From a checkpoint of a small transformer trained on Wikipedia.
Size: 11 layers, 12 heads of 64, 128M parameters.
Architecture: LayerNorm before each block, untied embeddings, attention and MLP in parallel.
MLP neurons of a small language model. Each row is named by its layer, matrix (up: input weights) and neuron, and shows model dimensions 160-255. Each number is 50 + 10 x the weight over its row's rms, rounded and kept within 0 to 99.
A block is one neuron, or neurons of one layer that tend to fire together. After each block is what it responds to, as a language model described it from the Wikipedia text at the highest values.

L3.up726:40 46 42 45 55 44 52 59 43 59 50 61 42 67 58 54 49 43 50 39 65 31 47 69 51 45 31 56 48 45 55 47 55 45 60 50 36 57 51 45 57 34 40 48 46 45 71 56 36 67 48 41 62 47 54 39 74 58 61 43 50 42 68 54 52 52 65 61 48 69 30 61 33 55 58 55 57 38 60 47 46 64 50 55 58 36 48 49 54 49 63 45 47 46 51 47
L3.up1523:48 53 51 46 57 53 26 58 61 33 49 47 48 50 48 58 34 43 66 56 52 16 36 59 49 42 44 54 57 64 50 38 37 50 45 41 58 47 38 56 37 53 63 32 38 55 63 36 52 38 63 63 44 55 48 38 50 59 59 48 25 47 50 45 38 45 51 43 48 49 43 46 46 55 53 48 43 59 41 56 49 53 54 53 45 46 43 52 51 45 52 25 39 55 74 51
Decade and year endings. Final pieces of date expressions: the s in decades (1990s, 2000s) and last year digits (2012), plus some plural noun endings.

L5.up553:38 43 50 48 62 28 51 47 49 41 68 52 44 51 46 60 55 55 47 60 69 31 58 33 44 63 47 50 39 43 45 54 53 52 48 51 51 54 71 51 50 49 50 52 60 58 57 43 79 48 55 45 50 65 52 53 56 42 47 57 53 58 61 54 66 66 56 51 41 47 53 38 60 35 63 45 50 48 53 47 58 36 54 47 57 60 44 48 46 52 64 36 28 61 63 50
L5.up2218:50 41 41 59 55 37 56 50 53 47 48 52 44 34 47 46 62 39 59 49 68 44 47 39 59 56 43 34 41 42 47 40 55 62 51 49 47 47 49 28 43 54 63 49 58 48 48 51 45 55 66 60 49 72 51 28 72 47 44 72 47 42 53 59 66 58 36 56 37 37 48 62 40 53 60 52 49 47 57 45 51 54 61 69 44 50 43 60 52 45 53 44 39 52 72 60
L5.up2655:58 41 53 56 63 40 44 59 64 34 34 59 44 58 48 60 60 42 48 58 46 35 55 60 47 48 41 54 70 51 39 44 50 66 49 38 51 50 74 41 67 49 56 52 48 60 67 43 64 50 65 61 52 50 51 40 53 56 53 45 67 56 54 58 60 44 66 43 41 43 43 46 44 55 61 56 30 57 41 43 46 39 52 48 38 52 65 66 50 60 63 26 60 51 67 53
L5.up2852:53 54 28 67 39 44 69 48 43 38 33 52 72 49 43 41 53 27 47 19 55 47 51 40 39 60 48 49 57 60 43 46 55 66 50 44 51 49 71 41 62 46 58 49 48 76 66 50 45 50 59 51 43 45 69 43 48 48 60 55 34 59 56 54 57 49 53 51 39 51 33 47 58 66 40 50 55 55 57 36 45 56 47 49 38 40 56 50 63 48 55 38 54 55 70 61
Transitive action verbs. Transitive verbs (or their final word-piece) about to take a direct object, often after "to", "and" or a subject, e.g. acquire, promote, designing, released.

L3.up2581:57 49 45 52 46 45 62 34 40 46 45 35 44 56 55 49 36 68 61 49 61 58 34 65 68 45 51 37 50 40 68 45 48 36 58 43 43 28 27 38 54 50 47 48 49 40 56 59 57 44 51 73 78 64 56 53 47 52 75 76 56 48 57 65 56 56 49 54 47 41 29 56 36 67 38 60 72 62 61 37 69 46 59 58 33 67 53 70 46 61 40 42 44 51 52 66
L3.up2592:48 59 49 54 63 38 65 40 64 24 65 37 49 55 51 46 39 46 54 44 54 58 43 67 60 49 51 63 55 63 52 29 39 50 38 39 40 33 57 38 60 48 44 54 38 49 27 35 41 59 34 62 52 44 57 46 43 37 75 61 50 46 44 55 55 33 49 44 57 39 52 47 57 47 40 44 48 49 52 43 58 45 41 68 55 65 67 46 45 48 45 29 58 38 59 39
Head nouns of institutions and places. Head nouns of place or institution names, usually right after "the" or an adjective and before "of", as in Republic, Province, village, School, Ministry.

L5.up234:42 65 33 50 52 62 58 43 44 26 50 29 47 38 48 49 52 49 53 45 49 42 55 59 53 67 52 52 48 58 52 47 47 45 58 48 66 40 31 53 47 58 39 41 45 55 60 41 44 51 57 61 64 48 60 63 46 60 59 42 44 55 67 70 63 61 51 53 57 62 55 28 48 43 50 57 33 66 45 46 70 44 36 44 54 48 38 67 41 45 43 64 52 41 61 71
L5.up721:41 54 43 54 48 48 58 58 50 29 59 45 59 46 47 55 58 49 50 49 39 38 51 70 46 58 44 42 66 40 59 39 61 52 48 37 66 67 46 44 45 48 42 40 38 55 68 58 56 48 54 52 60 48 42 66 45 59 42 62 64 47 67 64 50 57 45 55 46 49 43 50 77 47 50 46 45 50 47 63 40 53 39 52 37 49 67 61 55 30 46 46 55 51 57 82
L5.up1448:42 55 61 47 55 51 54 52 40 55 69 41 57 49 45 60 25 50 52 41 44 36 50 78 49 55 40 44 51 49 48 29 58 50 37 47 45 51 44 38 43 59 49 50 75 59 83 66 73 68 47 50 64 49 43 36 43 68 59 66 39 39 47 55 57 46 46 57 43 52 45 58 43 61 48 38 42 39 43 70 44 48 51 66 48 44 45 62 67 52 67 54 58 55 69 57
L5.up2130:27 55 42 52 48 70 34 40 65 18 52 52 53 41 56 43 42 58 48 51 62 50 42 73 63 46 29 42 60 41 37 35 25 35 53 44 58 56 51 50 54 74 52 33 50 45 55 42 58 67 39 44 73 56 69 51 42 60 50 54 56 52 63 56 44 66 63 44 48 69 57 59 52 37 42 47 44 55 55 50 61 44 33 61 68 56 52 44 66 48 55 63 51 65 56 53
Year final digits. Fires on the last digit of a year after its prefix, like 202|6 or 192|7, mostly in sports career text; weaker on the that opens a phrase, as in the fourth round.

L4.up456:26 60 59 54 55 44 38 59 61 43 61 36 53 42 56 62 44 56 47 37 38 59 54 60 48 55 34 87 55 57 53 50 31 41 59 55 63 61 59 40 43 46 42 65 41 39 47 54 47 64 48 53 44 46 52 47 74 71 52 53 58 58 57 55 60 47 59 62 35 30 54 55 67 56 80 58 50 47 67 58 64 54 30 61 40 64 45 44 67 70 43 63 48 53 64 43
L4.up1539:33 40 42 47 33 34 45 44 53 57 49 35 47 48 50 64 62 46 66 34 44 32 63 60 52 51 26 63 56 54 48 45 47 40 52 35 38 47 43 56 52 44 37 42 50 62 64 41 51 72 63 53 48 44 57 67 63 52 57 34 33 62 60 45 55 49 51 35 57 43 57 54 47 59 54 43 22 51 52 58 64 41 61 45 39 52 47 46 35 60 56 55 51 33 55 57
L4.up1676:55 47 36 66 31 53 62 56 59 42 46 42 61 53 46 56 59 53 65 49 46 45 67 57 72 58 42 56 59 51 33 32 47 45 60 55 29 38 46 57 40 47 35 42 51 32 56 26 55 72 44 49 57 59 48 48 61 63 69 38 42 58 76 54 55 40 61 56 49 39 60 57 45 59 68 50 42 53 58 47 56 64 44 48 60 63 45 58 46 59 50 46 66 23 57 61
L4.up1792:58 49 46 58 53 43 49 38 55 49 53 38 56 43 45 55 57 39 63 56 61 54 51 53 64 62 48 51 52 57 43 30 44 39 60 40 50 44 45 56 41 48 40 45 46 50 51 47 69 51 38 51 57 60 48 65 44 56 70 51 49 51 71 52 46 49 34 39 21 59 52 45 52 67 69 49 51 33 46 40 50 55 39 62 36 49 38 52 55 71 57 54 49 46 51 48
L4.up1916:45 49 53 63 37 50 66 35 41 48 59 41 49 39 33 44 48 48 44 58 44 31 59 60 64 61 48 49 45 49 53 28 40 56 56 40 42 69 43 50 45 50 57 62 32 49 41 44 65 43 38 47 52 62 43 69 54 48 57 49 44 60 48 55 40 49 50 40 40 54 50 42 50 34 66 41 53 44 57 47 50 31 26 54 43 70 34 44 45 58 49 59 36 37 56 44
L4.up2026:59 39 40 53 44 47 46 63 54 47 52 40 55 51 47 55 44 58 56 32 54 42 50 58 52 44 30 42 64 43 49 22 47 68 54 35 48 39 52 26 38 46 50 53 63 42 48 50 48 42 36 44 59 66 60 40 58 64 60 45 59 48 81 62 53 52 46 40 43 23 53 51 63 59 56 58 45 28 53 30 46 62 51 55 42 50 47 54 62 52 47 57 41 40 70 49
L4.up2438:45 54 48 61 54 35 50 54 40 34 38 39 71 55 53 48 52 56 50 48 50 46 45 55 49 57 52 52 52 38 57 32 49 62 48 39 51 58 64 34 38 49 55 45 54 48 53 70 44 54 42 46 49 49 48 50 75 65 53 61 56 52 47 58 63 61 62 43 52 28 52 73 44 60 58 50 49 54 58 41 57 41 35 58 39 78 42 59 30 52 59 49 49 46 51 40
L4.up2762:37 61 58 45 54 36 53 44 38 49 49 33 50 58 56 51 64 55 64 24 55 38 39 58 47 65 46 57 55 58 44 37 37 49 57 48 40 42 42 53 40 44 43 48 55 56 54 42 29 67 54 46 51 44 59 54 41 51 52 53 32 53 49 56 45 56 55 57 39 57 59 57 49 42 50 28 39 42 51 62 57 32 47 53 40 55 53 42 39 55 57 50 47 38 47 54
Proper-name final word. Last word or piece of a multi-word proper name, usually an organization, place or event, such as Commission, Association, Board, Lithuania.

L5.up197:57 54 62 50 53 62 39 48 51 37 48 30 48 41 34 33 58 31 49 53 38 56 50 51 50 43 54 69 59 54 54 46 57 67 53 45 53 62 57 63 44 59 36 36 49 64 51 55 42 63 65 46 43 60 60 46 48 53 59 40 47 48 56 61 39 38 47 52 60 64 57 57 34 43 50 51 32 56 65 45 43 72 36 50 46 56 51 46 49 54 34 60 48 49 54 53
L5.up469:39 48 71 44 49 41 51 45 50 30 37 45 44 59 51 52 45 35 45 41 37 47 29 37 36 61 48 64 76 58 34 52 37 43 46 41 54 53 46 70 50 68 40 43 39 50 59 42 53 60 34 40 40 54 55 40 42 53 49 61 36 48 52 49 46 54 43 48 46 44 54 48 46 49 62 36 53 48 48 57 57 47 41 54 51 57 66 40 32 47 39 44 50 39 67 34
L5.up1438:69 42 60 40 37 44 46 45 66 36 49 45 38 67 46 44 40 50 65 44 42 51 48 51 42 49 46 55 71 52 43 42 44 58 53 39 44 50 40 58 40 58 46 51 44 43 51 44 47 35 52 50 44 66 46 47 34 45 50 47 44 51 51 48 42 35 53 50 45 52 46 40 49 64 45 40 50 58 38 39 52 53 47 60 46 46 58 39 38 56 36 35 41 34 63 58
L5.up2821:43 35 44 42 49 53 47 56 45 41 41 48 34 49 32 37 53 40 67 53 59 33 53 57 35 51 49 50 58 51 40 43 58 66 45 54 34 61 52 45 41 54 50 59 56 53 57 36 52 51 58 45 51 45 49 61 38 62 50 53 36 58 62 61 47 39 37 49 50 56 53 42 62 54 63 62 53 49 67 57 56 38 09 66 45 51 64 52 42 51 55 30 41 51 65 44
Proper-name continuation tokens. Later words inside multi-word proper names of organizations, acts, charts or teams, e.g. Corporation, Association, of, Studies, Albums.

L4.up96:58 57 55 50 55 43 61 26 59 39 48 49 36 48 70 52 43 54 69 30 49 32 57 43 69 57 50 46 49 67 56 41 40 39 46 50 56 45 54 49 61 58 43 48 55 40 63 39 68 51 43 44 47 43 48 64 52 70 52 33 56 68 56 72 53 47 54 31 35 39 44 44 65 40 51 53 47 34 50 44 59 26 52 53 56 50 35 46 38 44 31 59 44 52 60 58
L4.up370:55 48 28 75 54 57 57 47 41 40 63 52 42 53 58 41 46 56 53 51 53 56 47 47 57 58 36 36 46 50 59 52 52 66 44 55 43 59 50 49 38 64 56 60 44 37 51 55 60 62 41 50 49 43 58 57 46 59 42 48 40 56 59 52 63 51 45 40 43 57 87 41 39 42 68 45 53 62 45 48 45 49 44 38 45 45 31 37 49 58 44 65 61 63 53 66
L4.up389:59 51 41 56 51 58 44 32 48 52 48 45 55 41 48 54 67 49 65 47 65 38 43 63 57 58 34 52 58 50 45 53 74 60 45 49 59 40 49 54 36 42 52 36 52 52 49 66 55 54 52 30 50 57 41 60 74 62 62 48 43 74 58 33 40 60 56 34 42 44 63 47 34 55 53 61 44 63 53 49 48 57 46 56 48 56 30 49 49 67 53 61 55 51 42 44
L4.up419:54 37 28 56 59 40 55 59 52 53 31 45 57 63 50 45 50 62 59 36 69 38 66 58 40 47 45 37 61 46 60 30 73 61 54 56 34 56 49 40 31 38 48 64 49 52 47 62 52 61 61 53 63 49 57 54 83 58 56 42 62 38 63 53 51 50 48 54 48 58 51 58 53 30 62 67 50 46 52 49 39 35 56 46 47 57 55 61 47 41 61 58 64 70 67 74
L4.up932:40 54 44 71 60 55 58 62 53 47 56 60 54 49 53 48 39 41 64 56 49 42 41 60 61 49 33 50 47 32 51 65 60 44 44 55 59 67 32 51 47 58 51 45 48 53 34 59 60 46 59 62 62 52 49 58 82 72 54 50 61 53 62 47 61 39 26 32 46 62 59 48 45 41 52 46 49 79 46 43 37 43 43 41 50 68 40 65 71 37 53 58 62 55 46 63
L4.up2184:48 39 41 67 48 75 73 39 36 43 54 50 84 37 37 31 53 59 60 58 41 45 45 65 55 61 57 72 52 62 46 46 55 60 42 50 44 45 49 43 61 53 44 44 46 32 43 38 68 50 51 37 45 38 52 52 62 57 44 61 72 58 44 49 53 21 37 57 55 45 58 64 52 32 60 56 47 49 46 50 46 67 67 47 59 56 40 59 48 48 41 63 54 55 49 45
L4.up2273:56 48 43 57 35 57 55 74 47 44 52 51 49 43 52 56 58 57 61 73 56 35 46 52 61 75 53 50 54 42 40 54 50 68 49 58 45 52 39 47 36 62 48 37 29 58 56 55 67 57 41 49 75 46 48 48 50 60 44 46 57 50 59 52 54 55 46 44 55 64 53 49 54 44 81 52 63 63 43 46 67 55 54 25 49 49 44 56 50 49 49 56 68 60 62 58
L4.up2327:43 47 33 50 52 48 48 48 44 44 60 60 44 48 38 56 58 65 44 45 62 48 36 51 76 48 41 64 49 51 42 33 56 55 56 49 62 49 48 56 35 32 60 58 63 60 54 49 58 51 66 40 56 35 46 63 46 69 42 61 55 58 56 40 51 45 48 65 41 51 25 66 50 49 59 69 48 67 40 53 43 64 42 57 66 66 56 60 41 51 45 55 26 59 43 43
Objects of "in" phrases. Tokens completing a prepositional phrase after "in", chiefly the digits of years or counts plus time and place words, such as "in time", "in 2009", "in Minneapolis".

L4.up248:51 50 38 43 63 55 58 44 23 55 57 41 81 43 52 62 43 55 58 49 49 59 50 84 63 51 38 50 41 57 50 55 60 29 50 51 54 55 62 41 52 51 35 49 39 69 52 58 59 66 55 49 47 49 65 48 56 44 65 48 50 46 45 57 50 53 41 45 65 57 47 48 61 53 44 61 39 44 41 30 61 41 58 51 48 59 42 66 49 52 58 54 66 51 39 60
L4.up321:60 56 49 48 43 25 67 65 40 40 43 54 54 45 50 57 69 53 54 60 79 41 53 66 58 38 27 52 45 63 31 51 49 31 48 47 55 36 61 32 59 45 55 64 52 71 48 44 51 60 72 47 73 44 34 61 45 45 66 51 31 54 53 47 55 43 45 54 49 40 45 68 61 54 70 43 47 35 53 63 40 58 40 48 52 39 53 75 61 41 70 48 39 41 58 60
L4.up476:43 59 50 53 57 56 45 50 31 40 54 74 75 47 55 64 56 35 56 61 60 34 54 47 46 46 49 73 58 59 48 33 61 44 34 66 56 54 51 45 55 44 61 56 57 57 44 44 53 67 49 39 40 48 53 65 48 49 57 58 29 51 47 57 41 51 34 65 57 54 47 45 50 52 43 54 53 42 47 66 53 49 36 43 43 55 38 60 56 35 62 57 54 70 57 66
L4.up806:49 54 63 51 52 48 48 50 35 20 34 57 42 57 38 53 51 61 49 67 59 30 59 47 54 45 36 75 42 55 44 54 47 45 42 64 58 49 65 41 55 65 52 66 66 44 58 47 56 71 50 40 52 54 54 57 44 44 32 51 44 52 47 49 43 43 44 42 48 55 53 58 44 57 58 26 41 63 40 46 61 43 50 42 57 48 49 64 54 54 62 69 49 46 51 60
L4.up1368:45 74 43 37 50 62 59 47 43 38 61 45 50 33 71 59 49 39 67 46 55 59 38 64 63 47 36 46 69 47 42 46 54 56 46 44 59 59 48 57 53 60 35 55 60 45 49 40 56 52 44 33 38 42 53 70 62 66 47 41 50 60 26 49 63 47 41 38 50 47 54 55 46 52 78 53 33 39 48 55 46 42 49 72 41 50 49 37 53 21 50 47 48 54 59 66
L4.up1398:18 47 49 55 57 58 47 62 59 54 48 44 65 23 47 61 51 52 57 64 77 48 50 60 59 56 47 55 56 47 49 51 46 42 65 54 41 79 54 57 52 43 47 44 52 46 55 52 44 66 60 47 45 60 44 52 57 39 49 64 45 63 39 58 50 48 36 74 38 45 56 54 36 43 55 62 39 58 45 55 52 47 66 46 35 47 44 41 49 60 64 50 53 58 57 49
L4.up2126:38 59 39 44 51 49 34 55 37 44 36 57 44 37 50 56 43 31 56 61 61 56 61 62 58 50 46 69 36 55 41 30 44 55 57 49 48 63 65 40 43 50 42 51 56 67 51 41 63 46 56 42 52 28 58 65 53 55 39 37 33 57 39 47 51 47 38 56 56 56 68 83 49 50 56 68 36 43 42 47 50 44 55 52 53 33 39 52 42 50 49 74 50 61 58 46
L4.up2972:39 44 50 52 50 53 28 51 53 51 29 56 47 48 48 56 54 48 44 48 63 38 53 42 46 48 44 51 50 38 46 50 33 58 54 67 53 54 44 43 61 50 55 53 65 54 59 36 38 51 57 49 36 54 45 55 59 59 41 40 52 82 29 44 53 53 66 57 44 68 55 54 54 41 56 60 46 61 45 40 44 43 33 36 46 49 30 40 44 50 42 45 42 47 75 63
Name continuation pieces. Later word pieces or words that complete a proper name or term, often in sports tables and lists, e.g. McDaniel-s, Blue Crab-s, I-A-A.

L3.up88:46 52 70 62 50 58 51 60 36 43 56 33 59 59 46 43 54 52 53 50 66 52 50 36 48 54 42 61 39 49 47 57 53 48 47 43 67 57 48 41 60 26 48 56 41 62 54 44 57 41 68 30 62 49 73 60 44 65 42 55 48 68 42 46 51 46 51 48 49 42 46 35 58 33 39 54 58 51 47 54 62 41 39 60 51 57 48 62 60 44 47 28 50 47 53 48
L3.up604:43 59 38 44 44 61 62 50 55 49 61 44 45 62 48 44 53 44 65 54 60 53 61 35 42 59 36 37 41 42 40 49 51 51 51 26 51 67 74 46 42 33 41 41 47 24 69 50 57 58 61 52 49 36 44 52 55 41 51 37 52 59 43 33 40 49 59 46 43 44 38 51 43 42 50 47 57 54 34 35 51 49 57 60 44 46 52 70 44 43 43 62 63 52 59 55
Word after coordinating and. The first word of a new clause or phrase right after "and", "or" or "to", usually a preposition such as in, while, on, with.

L4.up36:56 45 66 64 57 30 48 42 62 49 65 47 61 46 46 43 58 56 67 54 57 44 66 48 38 68 67 43 50 50 49 35 34 45 45 62 47 54 67 58 57 45 52 50 60 66 68 48 66 67 62 55 47 47 44 55 78 52 49 57 40 41 57 46 63 51 45 41 50 47 74 48 41 48 53 56 61 44 53 38 64 48 52 58 50 76 32 71 61 47 47 51 66 59 57 59
L4.up228:57 38 53 50 67 43 39 45 59 40 42 46 48 58 55 39 56 58 49 48 74 35 55 44 54 61 53 55 42 35 46 33 40 51 40 54 57 53 54 49 59 39 56 55 59 66 73 49 69 60 55 55 53 60 60 41 66 45 53 61 33 59 54 53 66 49 44 53 53 29 63 58 67 40 63 57 35 39 47 33 60 49 64 65 48 48 41 66 53 69 39 43 67 57 61 52
L4.up408:63 57 50 57 62 48 42 63 58 40 48 29 53 45 62 54 56 52 59 50 48 43 49 39 48 70 56 45 68 52 56 31 70 55 45 48 53 34 72 43 51 55 42 53 69 54 56 53 34 57 40 54 54 48 49 41 50 40 60 41 52 45 69 52 69 55 39 50 58 46 60 47 34 35 54 53 39 49 55 28 41 54 50 62 48 65 49 68 56 36 32 35 44 53 53 59
L4.up1089:47 48 48 52 50 42 40 37 53 39 77 45 56 64 36 33 54 49 34 48 54 24 54 61 60 59 53 48 36 41 56 43 64 46 57 65 51 59 65 41 47 52 45 48 43 44 58 51 63 42 40 52 62 38 41 41 67 61 46 42 51 44 59 46 55 55 47 44 40 53 45 57 61 54 57 58 49 50 43 30 50 48 33 63 38 57 56 53 40 43 54 54 60 42 70 65
L4.up2439:30 43 37 45 51 45 42 53 57 39 29 56 45 49 55 21 55 42 64 60 68 45 49 58 41 47 58 44 46 40 48 59 46 52 59 48 44 57 71 58 55 33 52 36 51 69 45 52 50 45 55 66 46 49 35 40 54 39 51 38 38 45 51 34 62 37 31 59 38 37 47 61 43 45 38 47 65 46 63 40 45 53 29 36 36 53 60 54 41 47 46 36 60 70 47 59
L4.up2460:48 37 50 47 47 52 49 53 48 36 62 60 66 45 49 63 48 53 38 56 53 22 51 50 31 54 40 43 50 40 35 51 65 62 49 51 47 51 73 33 32 43 59 54 47 47 62 49 65 57 42 50 64 27 53 60 57 50 54 59 48 52 64 48 44 52 43 60 36 46 60 63 61 49 58 50 46 25 48 45 53 55 66 49 62 38 51 46 37 38 43 47 57 82 36 47
L4.up2494:51 49 33 54 60 22 32 55 37 47 41 55 55 56 38 44 31 59 58 65 79 35 51 36 53 37 48 52 51 52 62 51 51 50 45 35 62 70 62 45 37 32 44 53 63 54 61 47 45 54 49 57 46 52 47 37 72 40 52 49 39 60 45 46 50 46 54 46 38 32 40 61 45 31 57 45 51 37 44 42 32 61 59 52 63 41 51 63 40 52 26 45 40 60 59 47
L4.up3029:53 50 55 42 45 44 62 51 44 51 48 41 49 58 39 62 49 54 46 85 68 41 50 64 53 43 60 59 62 56 58 44 39 53 56 56 66 61 60 56 75 71 59 46 46 45 47 47 57 44 54 59 48 67 48 66 55 58 49 53 66 41 48 49 42 50 52 57 30 51 42 36 49 48 42 56 50 52 50 24 64 59 58 49 47 46 69 47 49 45 32 49 55 42 56 46
Predicate-start tokens. Fires on the first word of a verb phrase right after a subject, modal or to, including contracted 's, as in he's, would only, to build, first met.

L5.up506:54 36 47 56 35 38 60 42 48 28 41 34 47 37 53 56 48 54 60 51 59 46 56 47 61 55 36 62 49 47 47 34 54 54 46 38 51 52 44 50 59 44 48 62 55 40 35 41 39 62 54 56 57 35 42 58 54 71 51 37 55 42 51 46 56 52 47 44 45 49 51 61 30 69 61 56 47 42 41 50 41 44 42 73 58 42 48 63 43 40 57 50 45 46 58 57
L5.up1232:44 53 53 59 33 50 64 42 47 30 51 53 50 42 47 58 49 47 41 32 55 54 56 53 60 40 49 46 58 53 59 49 46 53 64 61 45 65 62 43 40 51 48 50 51 50 50 40 47 63 30 43 63 61 43 43 45 70 57 37 53 39 52 50 47 48 56 56 43 71 41 49 56 47 44 47 49 64 68 60 55 54 33 58 57 51 70 54 48 31 53 58 64 50 52 60
L5.up2057:53 45 30 47 46 42 38 53 48 43 45 47 42 34 53 52 58 41 55 49 37 32 54 43 52 52 61 52 49 61 41 39 60 70 58 53 59 57 49 56 65 29 40 59 45 54 61 45 42 65 50 46 52 57 53 55 61 43 39 61 47 60 44 36 55 47 32 61 49 41 50 46 48 27 55 47 41 58 33 40 64 47 50 53 29 67 46 55 52 65 31 52 43 52 55 55
L5.up3065:50 36 55 56 44 27 42 60 45 37 34 43 54 47 62 57 43 31 60 45 47 40 44 41 55 53 67 47 42 34 50 45 52 59 56 58 44 43 54 62 47 37 50 66 56 48 48 38 46 67 36 39 61 38 39 72 62 34 71 37 63 47 48 39 56 44 50 58 56 49 53 55 60 54 46 63 58 41 49 51 54 60 39 30 53 42 31 62 50 41 41 46 57 54 44 58
Mid-word fragments in names. Short inner pieces of split proper names and abbreviations, mostly right after a capitalised start, e.g. Pv-t, Ct. D.C., O'Folliard, U23.